config = dict(
    n_head=2,
    n_kv_head=2,
    d_mlp=1024,
    activation='gelu',
    positions='rope',
    bias='all',
    parallel_block=True,
    init='normal',
    init_std_qkv=0.0457,
    weight_decay=0.017,
    decay_shape='sqrt',
    final_lr_fraction=0.05,
    dataset='wikipedia_en',
)
MLP neurons of a small language model. Each row is named by its layer, matrix (up: input weights) and neuron, and shows model dimensions 32-127. Each number is 200 + 30 x the weight over its row's rms, rounded and kept within 0 to 999.
A block is one neuron, or neurons of one layer that tend to fire together. After each block is what it responds to, as a language model described it from the Wikipedia text at the highest values.

L2.up676,214,183,232,199,204,235,180,220,131,216,241,255,170,218,221,162,264,159,200,209,236,220,181,181,224,181,157,231,213,218,194,261,157,179,181,147,229,151,219,191,230,209,244,182,209,197,254,226,212,214,245,249,241,214,194,215,200,231,230,208,245,172,186,195,177,172,183,207,247,189,249,209,191,169,234,204,162,199,170,234,210,171,176,185,125,258,240,179,226,208,184,222,136,218,199,176
L2.up709,163,175,256,236,211,192,199,233,242,227,156,234,232,266,202,219,279,238,206,194,161,207,199,226,209,227,231,156,191,168,247,217,223,143,248,188,108,206,211,114,206,185,182,112,182,203,223,186,166,229,233,129,206,216,194,213,226,205,185,261,167,177,215,186,208,184,186,195,230,168,188,189,230,188,236,215,214,255,222,178,251,209,191,210,161,228,263,207,223,199,185,191,197,204,170,190
Responds to: At/of prepositions. Mainly "at" and "of", especially sentence-initial "At"/"After" in biographies; also "At" inside names like Athens and mid-word fragments in names.

L5.up59,219,193,199,186,245,146,223,152,220,250,211,220,229,216,208,210,227,221,183,252,208,193,233,235,244,273,195,165,213,218,125,201,145,163,218,255,245,219,215,166,203,231,181,225,192,196,183,202,217,180,191,202,220,199,198,192,251,227,168,184,254,180,175,152,184,193,176,182,194,187,196,256,215,198,205,178,152,170,216,160,196,268,219,188,146,202,221,240,188,180,185,224,204,256,163,162
L5.up208,229,189,244,244,166,223,276,232,224,237,195,219,209,211,191,187,161,224,185,220,178,206,219,189,212,186,208,228,209,204,167,175,208,221,177,236,238,203,177,212,271,205,211,201,246,274,208,225,301,252,222,224,222,209,195,227,208,193,123,221,231,182,181,186,203,258,225,195,223,185,224,218,202,187,213,147,179,218,193,211,296,200,245,145,178,181,203,147,224,211,175,199,162,185,221,264
L5.up313,213,184,255,198,206,196,170,206,215,241,224,215,191,126,156,215,195,273,180,189,235,189,178,192,254,188,205,168,158,234,175,207,211,207,190,192,222,257,176,193,238,213,185,233,256,222,205,223,177,159,199,187,145,229,217,174,218,206,151,195,181,171,198,222,172,206,157,233,226,209,207,195,190,180,204,257,178,145,212,211,223,194,238,194,172,183,220,205,191,204,190,216,220,190,192,241
L5.up714,207,100,241,182,249,166,230,208,194,182,131,195,189,145,181,236,203,190,161,195,197,199,226,210,196,204,157,270,197,177,165,209,224,150,222,185,207,186,193,243,202,226,217,163,176,185,178,211,224,238,171,189,229,219,190,177,192,247,198,189,207,199,203,162,220,226,211,211,218,194,189,248,184,163,233,235,178,190,191,179,254,222,161,192,221,222,199,167,207,204,184,181,198,198,242,183
L5.up808,186,251,209,171,200,193,236,148,218,134,209,220,171,206,242,221,221,230,231,278,190,257,172,216,219,203,252,184,173,202,189,205,244,184,215,218,200,257,204,215,245,254,240,183,205,220,202,238,206,213,186,190,205,185,236,201,199,258,240,210,240,197,161,241,193,201,196,178,234,261,182,225,189,168,208,185,258,169,213,217,169,203,222,190,230,193,204,151,200,148,223,188,227,191,225,184
L5.up817,190,222,176,174,213,169,239,204,201,176,188,215,186,215,211,200,186,202,188,221,243,159,187,235,195,218,233,273,225,157,211,203,161,214,212,170,202,161,188,206,238,199,232,152,204,261,128,231,228,187,202,194,299,161,220,242,228,212,197,192,276,122,220,199,188,216,184,168,167,213,179,192,202,247,223,178,204,217,142,259,170,208,225,189,200,181,199,199,194,148,208,200,158,261,212,149
L5.up827,199,191,212,204,186,154,215,210,243,171,184,160,255,167,188,242,176,179,234,239,178,193,182,198,208,260,224,182,218,140,202,183,223,228,178,254,233,219,223,177,236,228,189,191,180,161,208,228,168,217,224,226,160,157,204,160,194,152,185,178,223,195,236,224,216,178,217,207,215,178,221,162,151,174,191,176,222,229,257,204,201,186,261,200,210,211,215,182,222,178,240,245,215,135,219,196
L5.up964,226,189,210,183,230,186,221,174,208,169,153,223,186,179,145,202,187,178,231,182,235,235,149,181,191,191,243,233,190,221,193,166,188,208,273,207,215,213,200,162,165,217,181,159,234,178,189,273,194,246,202,184,247,234,163,238,180,159,174,196,229,186,198,202,216,238,174,167,233,181,169,178,176,217,195,169,185,192,237,224,202,223,198,152,152,210,216,207,221,194,210,195,261,255,185,171
Responds to: Comma after numbers. Commas, mostly right after a number: between day and year in dates (October 13, 2021), as thousands separators (15,000), and after introductory clauses.

L5.up184,183,236,207,208,113,203,191,235,233,191,208,246,230,201,213,156,170,193,152,262,217,203,208,114,234,225,219,199,157,181,193,218,233,198,191,134,127,220,242,193,175,238,198,180,189,159,227,241,165,183,204,172,175,227,176,194,187,169,250,157,205,200,205,225,173,175,265,227,180,192,169,178,203,242,196,200,188,159,182,215,184,187,231,159,215,142,236,258,213,240,183,164,197,298,211,230
L5.up219,205,215,190,211,237,212,211,202,236,236,212,208,207,222,220,255,167,236,169,183,183,155,152,201,251,236,187,207,186,165,249,180,219,232,175,245,253,185,193,199,221,284,257,171,185,182,227,162,200,219,219,225,178,150,216,186,177,169,239,194,177,205,161,239,180,152,241,197,174,174,239,160,227,191,186,188,211,209,214,236,203,155,222,150,164,211,192,210,130,225,251,232,201,175,231,230
L5.up564,169,205,208,207,172,236,142,209,162,201,228,255,241,194,261,200,178,198,213,184,269,201,193,206,170,214,154,190,209,193,169,209,150,230,223,184,181,276,221,184,185,235,278,242,227,190,185,168,184,196,223,201,229,117,186,208,171,223,158,174,171,245,258,211,232,200,213,233,212,182,209,204,214,223,173,191,266,217,191,211,187,188,216,182,107,171,202,226,210,140,200,182,197,201,233,191
L5.up657,208,192,215,166,140,210,184,237,210,208,161,164,205,221,174,187,182,203,193,157,234,207,177,216,159,249,200,209,164,200,207,193,186,186,161,229,213,204,192,169,204,192,182,124,214,188,235,189,213,102,200,246,197,210,178,242,199,290,178,201,183,196,205,189,170,158,140,223,218,228,188,207,181,175,179,190,233,272,190,226,247,256,198,200,201,237,217,158,244,200,192,239,238,236,246,219
L5.up729,189,219,221,219,195,159,279,195,185,238,215,209,199,208,195,186,169,193,188,200,212,163,185,194,188,189,194,205,141,111,209,240,158,219,167,198,256,199,202,165,184,212,181,173,218,220,162,190,140,218,167,242,239,228,207,164,245,223,197,175,183,135,210,195,172,186,220,147,214,154,235,203,173,225,222,178,226,203,178,217,256,187,180,219,200,226,218,190,220,170,129,210,234,230,194,196
L5.up754,204,160,214,198,152,191,197,173,229,200,189,187,188,223,214,196,166,187,158,196,207,196,210,208,165,191,220,248,171,173,178,270,243,168,159,236,215,245,218,161,232,187,246,179,242,229,252,186,193,231,185,257,200,166,199,200,218,163,240,208,250,166,201,176,209,180,262,232,242,193,171,227,199,151,191,165,219,226,229,214,204,235,190,176,201,247,171,210,230,187,193,223,168,206,186,177
L5.up795,187,206,202,185,216,238,228,177,232,194,161,175,227,203,228,214,236,206,226,239,221,194,193,186,158,210,173,232,237,167,173,153,162,193,191,188,185,156,153,213,190,207,224,210,164,226,209,208,201,250,227,224,240,193,195,169,210,143,210,165,174,263,174,163,230,173,210,160,168,176,186,195,183,196,162,172,153,226,203,189,235,247,221,225,205,209,262,215,185,207,174,219,151,224,166,193
L5.up810,196,181,156,187,151,240,175,190,222,181,208,237,201,192,244,224,187,187,197,191,188,223,214,229,203,246,223,206,152,173,212,158,224,217,170,209,207,235,227,193,261,186,227,207,202,238,198,219,191,226,191,195,266,197,250,243,205,204,220,180,195,201,210,178,252,140,203,185,225,162,169,237,196,195,221,211,218,208,198,223,242,247,198,208,230,124,190,178,250,192,206,200,173,206,183,170
Responds to: Partitive "of" after quantifiers. Mostly "of" after number, quantity or ordinal words in partitive phrases (two of, each of, most of, first of); also prepositions like among, during, in.

L2.up57,181,154,198,185,236,170,191,220,187,180,222,224,214,181,210,186,225,205,173,253,221,184,180,237,187,182,208,233,188,212,180,183,190,217,188,169,176,220,217,207,174,186,230,187,183,220,204,209,206,188,196,219,242,216,165,151,149,261,157,161,171,238,167,165,184,188,215,161,223,165,214,196,222,131,289,192,206,200,204,286,172,219,180,203,260,201,185,203,204,222,201,244,195,234,244,120
L2.up654,120,143,260,183,209,192,204,223,144,206,199,192,223,180,206,272,234,190,203,246,145,188,224,191,231,188,177,231,215,172,212,144,198,241,239,219,203,201,231,189,212,131,242,279,241,220,194,192,116,221,204,232,232,191,179,146,197,225,198,194,200,208,193,169,181,177,180,185,205,168,169,192,184,174,196,174,203,257,200,218,197,244,169,236,176,174,220,185,174,210,218,226,173,175,204,154
Responds to: Introductory-phrase closing comma. The comma ending a sentence-opening time or framing phrase (As of 2021, Despite the incident, On November 21,), plus to after According and mid-word pieces like under-went.

L2.up474,220,212,156,178,236,163,217,206,185,234,165,229,193,184,197,171,191,156,239,238,177,209,217,242,214,192,249,192,176,201,205,272,280,233,238,209,186,192,219,250,227,211,190,162,227,213,198,190,224,217,198,214,222,216,196,222,173,184,195,183,160,170,124,211,148,157,240,180,238,177,216,191,207,208,185,152,175,223,166,191,234,145,181,208,203,234,190,176,174,184,179,162,191,209,170,186
L2.up833,211,225,188,184,226,196,196,229,188,238,185,154,166,226,192,224,194,197,228,226,193,210,186,226,168,217,172,192,191,202,162,201,158,224,225,247,161,191,231,236,220,220,195,261,170,178,195,177,227,218,233,193,189,215,252,232,214,305,227,198,139,176,212,259,260,143,205,214,252,243,210,156,176,225,188,184,183,222,242,148,219,236,148,222,185,192,188,192,221,193,173,183,199,211,219,165
Responds to: Disjunctive "or" connectors. Mostly " or" (also " and") joining alternatives, e.g. one or more, directly or indirectly, sold or destroyed; sometimes " or" beginning oral/orbit, plus scattered mid-word pieces.

L5.up72,204,194,174,241,211,205,158,225,185,188,162,212,184,219,199,254,194,190,152,231,221,184,220,220,232,214,162,192,191,232,228,172,215,155,146,179,198,221,169,180,208,227,166,195,201,214,201,190,207,181,189,205,208,177,220,183,225,182,241,263,165,212,257,169,174,219,232,140,163,166,258,153,297,179,232,170,233,200,210,222,273,186,237,172,183,151,235,228,211,178,139,174,287,219,211,192
L5.up196,263,197,185,214,172,180,210,188,195,194,129,187,246,246,182,184,180,227,133,209,226,229,226,161,271,193,149,192,205,193,178,199,195,170,210,210,150,213,212,213,173,177,208,195,227,266,202,213,178,153,211,186,179,189,173,192,204,212,176,235,170,215,177,185,230,190,121,180,235,184,171,134,196,194,201,185,206,231,197,196,224,229,219,210,209,228,186,142,190,147,190,197,242,198,162,123
L5.up290,232,150,195,215,217,199,207,133,182,179,129,167,195,170,173,159,155,209,197,257,198,196,170,195,190,211,176,148,194,143,180,219,203,218,198,224,150,173,210,224,210,174,183,188,241,220,233,211,214,140,238,204,217,249,158,207,185,185,149,199,157,237,188,108,193,252,164,161,245,227,183,165,172,219,205,134,236,213,181,194,210,234,185,245,218,209,211,131,156,155,204,184,248,226,195,186
L5.up374,193,133,241,162,197,208,204,210,213,161,180,169,176,252,178,187,215,164,225,212,194,181,151,237,200,181,200,233,186,188,192,235,218,193,199,192,162,242,222,184,186,164,185,221,187,177,180,208,210,232,196,250,172,186,222,163,233,206,202,194,166,202,237,182,219,191,132,188,214,223,204,121,213,211,202,145,259,182,154,228,248,182,212,181,145,204,199,167,162,219,208,215,196,231,185,254
L5.up398,218,246,217,235,170,193,192,211,234,171,207,210,191,250,186,153,154,176,177,174,205,288,185,195,196,209,210,214,193,197,222,171,221,172,119,150,128,233,172,159,250,237,178,178,179,254,236,177,205,154,239,222,177,182,184,169,228,196,162,211,246,213,234,224,245,196,139,203,189,222,208,178,225,162,165,197,195,236,236,214,205,195,153,133,176,158,246,169,208,196,123,141,192,210,228,219
L5.up526,198,225,195,196,184,210,235,173,219,256,162,143,210,229,166,141,213,212,228,146,171,191,174,165,191,191,182,178,207,227,179,174,204,219,167,206,224,155,194,208,186,212,212,212,187,198,182,224,202,188,261,158,170,189,203,217,167,161,199,225,176,231,261,231,179,227,194,173,223,236,190,183,147,243,205,211,200,242,215,183,198,186,151,207,189,195,261,151,187,281,160,204,165,213,197,176
L5.up918,150,170,235,212,233,166,186,197,163,139,145,242,248,191,201,211,187,212,243,242,182,243,156,152,232,157,128,245,193,154,214,223,251,240,177,200,177,167,279,186,198,221,205,186,218,212,214,209,153,200,227,226,182,259,232,206,191,178,253,197,201,220,189,175,166,224,200,252,237,190,221,197,201,154,204,175,186,221,174,169,173,160,209,193,210,118,231,160,183,265,189,206,223,245,139,218
L5.up931,163,195,183,216,205,166,174,214,164,229,168,189,182,230,192,161,119,220,204,231,192,203,148,180,183,192,151,201,206,185,154,187,207,157,132,210,211,161,195,228,165,270,211,190,198,254,167,181,223,152,205,139,184,179,140,214,174,200,197,218,195,207,195,178,164,205,165,109,215,208,165,180,208,234,195,156,160,222,139,199,194,203,224,168,183,184,181,218,169,157,218,218,224,233,182,215
Responds to: Inside multiword titles. Tokens in the middle of multiword titles and proper names, such as song, film, book, and company names in lists and tables, e.g. "Thief Of Delhi", "Whatever It Takes", "Asahi Optical Co".

L2.up544,196,261,208,222,140,219,256,217,239,184,219,185,233,190,178,253,153,172,196,148,218,161,180,246,169,159,234,207,157,179,205,221,174,226,169,224,198,178,210,160,173,210,191,190,189,215,234,223,213,143,198,206,234,217,187,214,244,186,179,196,230,195,187,233,207,200,232,247,210,166,227,213,186,226,260,169,212,237,215,256,216,231,173,182,178,210,242,217,228,179,226,112,174,188,257,170
L2.up789,246,235,194,158,208,194,237,190,202,220,241,226,189,210,195,145,201,185,240,189,246,194,129,258,260,188,218,211,179,147,197,211,194,207,209,188,203,174,160,192,192,228,256,210,226,158,255,221,181,217,225,168,225,213,185,225,240,167,157,231,217,197,136,211,219,224,175,206,130,187,257,229,193,228,165,193,239,248,201,206,228,227,191,179,201,226,164,179,178,278,232,163,208,219,270,209
Responds to: Start of quoted text. Tokens at or just after an opening quote or parenthesis, mostly "I"/"'ll" in song titles and quotations, plus split word-start pieces (G|reat, p|unch).

L4.up131,206,278,182,189,237,178,181,223,211,260,188,146,222,191,202,227,235,147,204,225,214,206,193,230,235,172,183,238,175,188,261,236,170,222,211,207,154,173,207,266,233,205,250,236,229,236,269,186,230,214,167,159,152,159,184,227,227,257,200,247,162,168,153,166,238,182,155,212,182,234,214,131,262,181,192,205,153,206,178,210,260,226,186,169,188,221,167,169,231,239,184,227,234,204,163,198
L4.up254,194,184,175,179,176,185,233,223,203,168,118,201,216,186,220,165,188,216,171,190,212,202,215,179,165,188,221,227,249,191,169,222,150,216,195,199,174,167,209,191,198,159,175,272,219,219,136,230,163,196,182,161,167,192,199,181,232,219,192,233,229,220,210,237,210,236,197,255,206,208,219,125,221,249,169,204,189,213,251,151,262,242,200,170,156,232,233,190,144,235,201,167,206,202,222,183
L4.up294,238,182,168,183,233,167,204,151,216,186,189,206,262,133,196,254,231,177,168,215,195,203,178,180,232,159,201,200,206,184,185,193,229,241,188,188,175,210,177,210,169,176,201,216,183,228,176,212,191,240,174,178,218,209,205,186,173,227,236,135,195,170,220,248,175,210,223,208,256,188,209,172,155,218,216,213,197,180,157,158,205,244,203,201,161,183,199,232,238,214,142,188,219,161,253,168
L4.up901,194,229,233,157,243,213,230,182,173,234,168,204,217,169,196,147,212,276,185,214,227,164,185,202,189,201,189,278,189,264,198,197,177,247,182,158,190,127,214,190,236,218,139,217,207,199,202,183,177,191,217,198,184,188,196,148,197,223,214,206,211,202,193,148,177,188,190,125,210,279,202,223,194,162,219,197,160,176,200,203,181,260,192,237,227,169,252,173,137,214,157,172,209,229,190,215
Responds to: Coordinating conjunction "and". The conjunction and, sometimes or or &, joining two nouns, adjectives or clauses, as in actor and former football player, rock and roll.

L5.up52,165,214,163,225,196,182,160,218,208,221,172,204,203,175,180,182,187,231,134,210,232,229,224,256,233,216,186,185,275,237,181,188,182,218,194,177,255,190,197,216,201,164,211,232,193,189,195,225,225,146,225,208,215,155,193,215,133,209,181,262,200,184,216,188,180,218,177,165,174,225,185,114,172,169,177,226,179,250,197,159,241,188,194,162,212,163,222,174,182,160,192,240,240,181,152,227
L5.up176,202,231,199,261,236,166,236,226,203,265,192,219,191,230,197,172,217,221,264,247,214,156,227,200,183,166,184,192,258,191,243,240,215,202,193,223,185,207,202,217,152,240,157,181,229,207,199,219,232,192,141,163,258,189,170,203,200,179,194,224,262,180,198,214,198,274,244,248,191,191,221,154,186,177,181,184,233,130,233,207,247,218,197,171,179,219,174,152,202,194,182,152,181,237,184,209
L5.up241,220,224,203,172,178,183,145,205,194,229,239,182,207,168,189,243,236,163,186,221,187,175,162,198,172,188,197,230,235,161,197,212,264,223,180,202,169,184,146,187,216,184,234,203,203,241,254,219,156,178,202,191,162,186,179,220,169,247,187,254,186,184,227,221,201,186,177,203,189,228,196,160,188,234,185,234,223,218,148,196,180,207,211,228,140,220,166,195,164,188,230,192,206,217,261,164
L5.up283,214,218,240,180,211,208,171,196,197,214,230,225,212,165,254,210,178,193,214,147,180,241,175,208,292,259,232,236,170,211,154,250,194,204,156,205,188,204,200,199,162,199,243,205,210,230,241,222,228,234,213,214,194,226,169,171,182,204,171,212,204,258,223,237,234,207,209,203,148,131,190,196,190,172,208,195,177,233,212,188,237,224,157,202,202,187,192,177,193,186,240,213,174,144,186,209
L5.up415,261,179,151,152,216,146,175,228,236,245,191,198,208,259,247,164,272,201,217,204,212,200,215,234,218,192,164,163,163,180,196,239,169,156,225,219,206,219,213,167,250,225,166,192,230,264,188,202,198,265,256,213,236,208,221,168,199,150,220,218,164,151,176,219,209,253,193,230,223,209,256,152,237,181,217,193,146,172,172,200,194,192,213,205,154,143,229,198,195,267,140,154,244,208,251,189
L5.up416,156,204,201,188,238,226,181,194,168,213,176,198,223,186,198,222,202,220,162,185,187,206,234,240,186,174,164,204,220,159,199,207,225,227,204,159,172,157,186,206,208,193,214,209,198,246,243,183,215,173,202,235,143,165,193,230,149,216,217,243,198,249,180,200,246,229,199,217,196,204,138,199,206,181,216,185,211,202,234,187,203,230,217,202,215,195,179,162,189,117,165,207,211,176,245,230
L5.up702,168,237,201,231,194,199,178,160,192,207,239,209,230,225,252,230,206,186,201,212,210,153,146,199,179,156,183,228,179,146,196,220,169,222,194,192,189,125,219,211,246,244,170,196,165,207,218,246,191,165,150,255,138,167,157,180,219,190,213,206,181,186,210,249,164,202,194,210,173,164,194,142,224,221,241,218,233,227,102,214,229,208,244,201,204,184,198,180,184,214,184,165,199,183,248,205
L5.up942,197,229,203,187,163,207,181,216,239,151,212,181,237,202,182,184,201,129,235,205,228,215,177,209,189,213,186,180,134,168,188,182,259,235,174,185,185,237,196,179,248,236,207,140,189,236,224,181,209,263,214,170,146,162,124,165,175,220,185,246,193,214,229,225,185,181,213,216,182,226,216,179,202,162,146,197,165,211,189,212,220,227,157,213,214,215,238,216,223,173,226,227,220,160,199,204
Responds to: Name-joining "and". The conjunction and (also &, or) right after a noun or name, joining pairs such as Mao and Lin, Ewer & Co., Library and Arts.

L4.up310,169,176,187,245,231,181,174,244,165,195,209,200,262,245,200,220,184,211,137,182,197,192,199,254,191,206,153,131,214,161,187,196,162,179,210,168,231,190,147,222,208,224,234,230,228,267,217,203,205,232,172,239,185,208,208,209,167,188,217,247,206,221,213,230,222,209,207,224,207,249,178,207,189,123,150,147,204,197,226,208,229,161,194,236,211,196,229,182,177,211,173,165,233,215,227,251
L4.up396,159,176,200,217,194,179,192,184,169,278,190,212,190,214,257,180,228,192,111,222,188,192,232,230,210,214,214,205,177,204,218,169,185,224,224,203,254,225,185,166,209,282,232,190,195,207,207,149,209,242,221,147,220,246,260,205,213,186,242,213,229,189,213,191,205,231,155,200,243,213,223,228,205,216,241,174,204,219,179,209,276,201,176,150,204,213,136,174,207,228,194,191,230,224,194,202
L4.up539,215,207,224,211,160,210,239,187,201,250,216,238,221,245,195,246,215,168,186,236,210,176,184,195,173,192,182,202,172,245,257,154,170,175,222,199,247,211,168,233,222,296,185,197,184,202,244,184,186,167,220,156,161,143,165,219,204,187,204,205,211,186,200,246,203,233,233,228,176,204,205,194,189,150,183,202,209,169,209,175,160,207,159,181,216,125,181,178,256,214,247,219,226,200,244,178
L4.up781,268,198,218,188,218,189,185,198,181,244,247,252,197,211,121,231,195,213,141,212,234,128,240,190,164,183,103,222,251,206,199,199,172,157,218,134,203,194,211,149,246,189,204,177,229,166,205,220,179,235,174,210,175,187,189,282,213,160,210,174,202,171,212,190,188,194,155,161,217,200,247,214,199,150,196,176,284,203,166,181,190,177,230,204,242,201,205,212,193,175,228,178,214,257,245,238
Responds to: Of after nouns. Mostly the word of following a head noun such as story, loss, one, result, murder or history; sometimes infobox punctuation like = or :.

L4.up4,252,199,188,209,262,179,194,168,210,229,140,186,249,211,163,265,168,189,212,237,250,189,182,208,225,184,197,250,193,190,201,214,204,181,176,191,176,169,240,247,138,248,226,218,193,180,201,171,173,166,275,185,201,123,194,184,202,167,230,211,220,183,214,183,204,222,159,144,247,185,177,204,182,195,185,197,255,230,200,242,232,218,168,150,215,245,204,154,193,169,172,171,248,213,213,224
L4.up29,203,222,193,223,189,172,215,212,204,195,181,181,215,248,188,147,126,195,241,254,186,208,188,208,204,239,157,190,211,166,199,214,203,263,211,161,164,144,185,210,170,201,248,219,243,257,171,231,211,144,196,161,181,194,189,172,220,192,180,238,211,251,197,191,257,189,219,179,213,199,113,152,182,164,213,194,168,219,223,190,191,232,146,180,255,181,186,204,203,179,240,248,230,260,244,150
L4.up492,206,193,225,188,209,218,229,143,231,284,193,166,213,180,190,215,151,209,189,241,239,195,218,190,246,188,170,214,217,277,213,195,182,197,217,140,193,209,252,266,182,251,227,192,235,259,166,161,198,124,184,182,215,197,132,214,209,176,195,266,158,248,217,188,195,168,192,159,245,208,158,196,170,174,161,185,170,180,255,169,221,234,202,152,205,186,182,178,174,184,165,205,201,234,218,219
L4.up796,202,213,190,156,183,141,235,175,219,139,161,198,194,223,122,195,224,175,242,213,214,229,233,197,228,188,181,169,174,186,177,218,198,253,230,210,252,191,178,219,220,227,233,206,208,237,154,231,206,156,235,198,182,215,199,143,183,168,143,246,199,198,219,196,213,147,200,201,217,198,198,164,221,153,217,218,223,185,136,229,207,170,167,163,179,205,194,137,220,201,146,257,174,209,189,220
Responds to: Inside titles and names. Word pieces and function words in the middle of song, book, work or organization titles in lists and tables, such as Need to Say, Children of Húrin, Get Down.

L4.up121,177,187,222,247,236,174,196,252,172,203,202,145,167,207,233,202,132,148,189,188,176,177,224,192,228,168,260,207,199,215,174,153,171,174,212,201,229,139,195,199,223,190,193,145,183,175,230,233,252,185,214,256,195,166,170,196,177,205,166,132,199,262,192,181,230,237,227,217,202,218,138,185,184,246,207,165,175,219,209,206,228,208,156,218,224,185,223,182,181,147,159,221,209,183,142,216
L4.up550,207,189,200,145,231,164,235,187,239,200,232,228,150,178,212,205,166,235,220,205,226,215,191,194,178,199,173,201,298,208,254,164,167,166,181,187,239,172,138,259,194,228,176,199,166,199,190,177,187,246,188,209,226,192,165,178,181,233,178,149,202,166,174,135,199,236,173,197,160,231,193,216,215,181,167,228,221,182,185,180,215,193,205,180,202,206,204,148,208,226,205,184,207,206,151,177
L4.up629,235,178,180,180,186,220,279,175,223,259,255,193,205,265,219,174,159,242,249,211,231,171,202,177,133,188,209,158,235,214,196,228,190,154,184,229,190,260,215,218,244,217,253,225,200,169,230,224,201,254,169,217,188,220,258,240,192,245,230,207,232,228,222,124,182,215,203,170,150,222,219,163,197,224,244,214,239,182,208,225,178,229,246,217,229,215,195,228,252,184,243,232,158,215,218,226
L4.up710,192,174,206,231,227,157,231,237,224,174,177,197,151,181,169,205,215,188,222,218,174,197,161,181,191,133,260,184,214,204,205,185,236,205,229,215,133,171,231,215,196,232,249,161,259,234,139,218,148,185,194,207,210,187,193,214,223,163,173,165,209,206,197,140,219,230,210,214,277,203,210,195,193,146,215,208,198,130,171,212,195,232,155,182,183,156,178,237,215,217,154,153,160,181,191,224
Responds to: Thousands-separator commas. Commas separating thousands inside large numbers such as incomes, populations and vote counts, as in $27,458, 9,468 and 10,000; more weakly, mid-word pieces of names and words.